python train.py --num_hidden_layers=13 --hidden_size=160 --num_attention_heads=2 --num_key_value_heads=1 --head_dim=64 --intermediate_size=512 --vocab_size=2048 --hidden_act="gelu" --norm="layernorm" --norm_place="pre" --norm_eps=1e-05 --positions="learned" --qk_norm=false --attn_scale=0.125 --bias="none" --tie_word_embeddings=true --parallel_block=false --init="trunc" --init_std_qkv=0.0253 --init_std_o=0.00496 --init_std_up=0.0253 --init_std_down=0.00496 --init_out_by_depth=true --optimizer="muon" --learning_rate=0.00584 --lr_mult_o=1.68 --lr_mult_down=1.5 --beta1=0.9 --lr_head=0.0048 --max_grad_norm=1.0 --warmup_steps=200 --schedule="wsd" --decay_fraction=1.0 --decay_shape="pow" --final_lr_fraction=0.02 --batch_tokens=16384 --max_seq_len=128 --doc_mask=true --z_loss=1e-05 --train_tokens=228400000 --max_steps=13941 --dataset="wikipedia_en"
MLP neurons of a small language model. Each row is named by its layer, matrix (down: output weights) and neuron, and shows model dimensions 0-159. Each number is 500 + 50 x the weight over its row's rms, rounded and kept within 0 to 999. Numbers have three digits each.
Before each neuron's rows, "fires before" lists the tokens most often just after its 100 highest values on Wikipedia text that the model never trained on. A number after a token or word is its count.

fires before: " |" 39, "6" 5, ";" 5, "or" 4
L8.down398:543452574396606531519534513540444478518504478549567469537452531507493512470525461556539522560654498407575477475565549471575502474489502554534547497591560471461457495590509476505545495466446449541542480388512589511388478505492403521516480527435443494396531454419519557483450380454475518602467411512507478470481485534529557593580484465465562446448523521485454457529552469495512454598408536484463517476535486431448507567525521536504489489504452428485578477427495433576561520495462462

fires before: " by" 25, "ed" 13, "re" 11, "p" 5, "us" 4
L9.down430:495576472475408415468503510590544473544444518493501526576520511515605497471508511465598491470531411472453598494525519474510485477613471439474504563450393489593446545502511519503525560562495523560522495451452456433464520595440452510512568490492519512489550482500519549500370459493552590496535430497511492458562558504602456462565533389545453544360580504507516553573423536490448556381510492458514475481571367526518491512418490541475497444501514512519500467526501518506448491389473519

fires before: "ed" 41, " by" 22, "s" 10, "ident" 5
L8.down184:484539547523475523466551586522446498551542586465498526513574496482557411448357486461519560488453411510437487533536555546581478508507471492494496448519476536403498431550456462527406497485432492446508496475531503494623438557508419473551499554581501533507484459499487538576458454519625482514535577508451474425589423441510510547497511469462586559472523517474442450482574403533437501531491430540517580369520464520511554461521558514562437555508410480581412429468452489573563509483460513

fires before: "ment" 16, "or" 11, "al" 7, "un" 7, "r" 5, "ence" 5
L5.down203:560508511521484579520501488538430588454523484446556460567494377396548416468365511497590528591472463496547548443550506523459436370468536443572511438462512594564548510486444493568528530488451518565522447487594484504514454368500487543473534494497532487479496530549492416497503455574492493502482447534571505501555349479541539532467516495547536481444554523479549632438472428490428472559466498554519477468540388523542525480485472574446428472494500536525512480467497502467508568470583480

fires before: ":" 36, "s" 12, "=" 6, "ment" 5, " by" 4, "d" 4
L9.down440:448517518420610474414457641559521510517470594610504458538521517478551462540572520460465508476549457479521456491469513464516385531491418444448570528433510581439553461518508415494499527482543517538500542513525496510430493495492508396463517453514520498541374484516566539461552636523580499530510484481380478448488504522580476493461563501482474574476572515490437474609483513562547439582476537552547448401458473418460495515398491532469512491536424589514518462571514479476539473499428473

fires before: "\n" 44, "==" 7, " |" 5
L8.down332:559467567461515539456495464461433549493486441477584563532452581466417549522465481532541473389523479531533479482456545559500528554403431616581526440514590425587465447459616491521572539562515522524497532480566463509554528525441499474565499429493499503494501490455475472528447507508404412487512446515479555452477456420470611564453540473480455495554560483461520519496493522567502466584517357437491422536532473516494444476524433495491478355503521439461571474576588466535534574562495492

fires before: "\n" 56, "ph" 9, " to" 5
L2.down442:436534445510484479585417512526544480440524420516454486420447595422528536577493514546516590554467463438420482521541371499481553499519473574515527587578421494598476564448565434433476457510518554444495466542480532442447595439486499463505454603573444546594566523567456538496479551430497526462427551464527444499547523452521537496492564430493475591454430503488426505565612459584472529569467488497489508574471480460506443513457474543443474510448439524484466427478479505477552463588528532

fires before: "ed" 18, " by" 17, " in" 14, " at" 5, " on" 5, "," 4
L9.down211:570489432517524420470506414433497589447540525528510476548504488479513442552562529490546482443484595542447508490485500508526455590447542486480585493414462572537481507507445618458520438566587478449564467522517461606497490533475443453478480574508483534496506480498493454457504521361472519344559502393535516528415444554575447525633489430508454430493517549538489525551528427513578529539497473539555488486465483464474607470467621439521422547474503515412563439490476471538494488522502498

fires before: "way" 22, "ment" 17, "ip" 5, "ro" 5, "a" 4, "r" 4
L4.down371:474480434510356578557551529501523477606492573406535440542496489584518466453507533519588516451539552507555452504440552455492417461534424592557511550471529398515525523405534495473466514583455496485451463487588525539496534556492448585454533484476474520502619576425459518416473614494482515504420415450493559483440488454565496454426494516481551460479580518426534578464487431516484569490478552378484499498508413484520494565538559477497503561508573508505436441534463474510548462552542461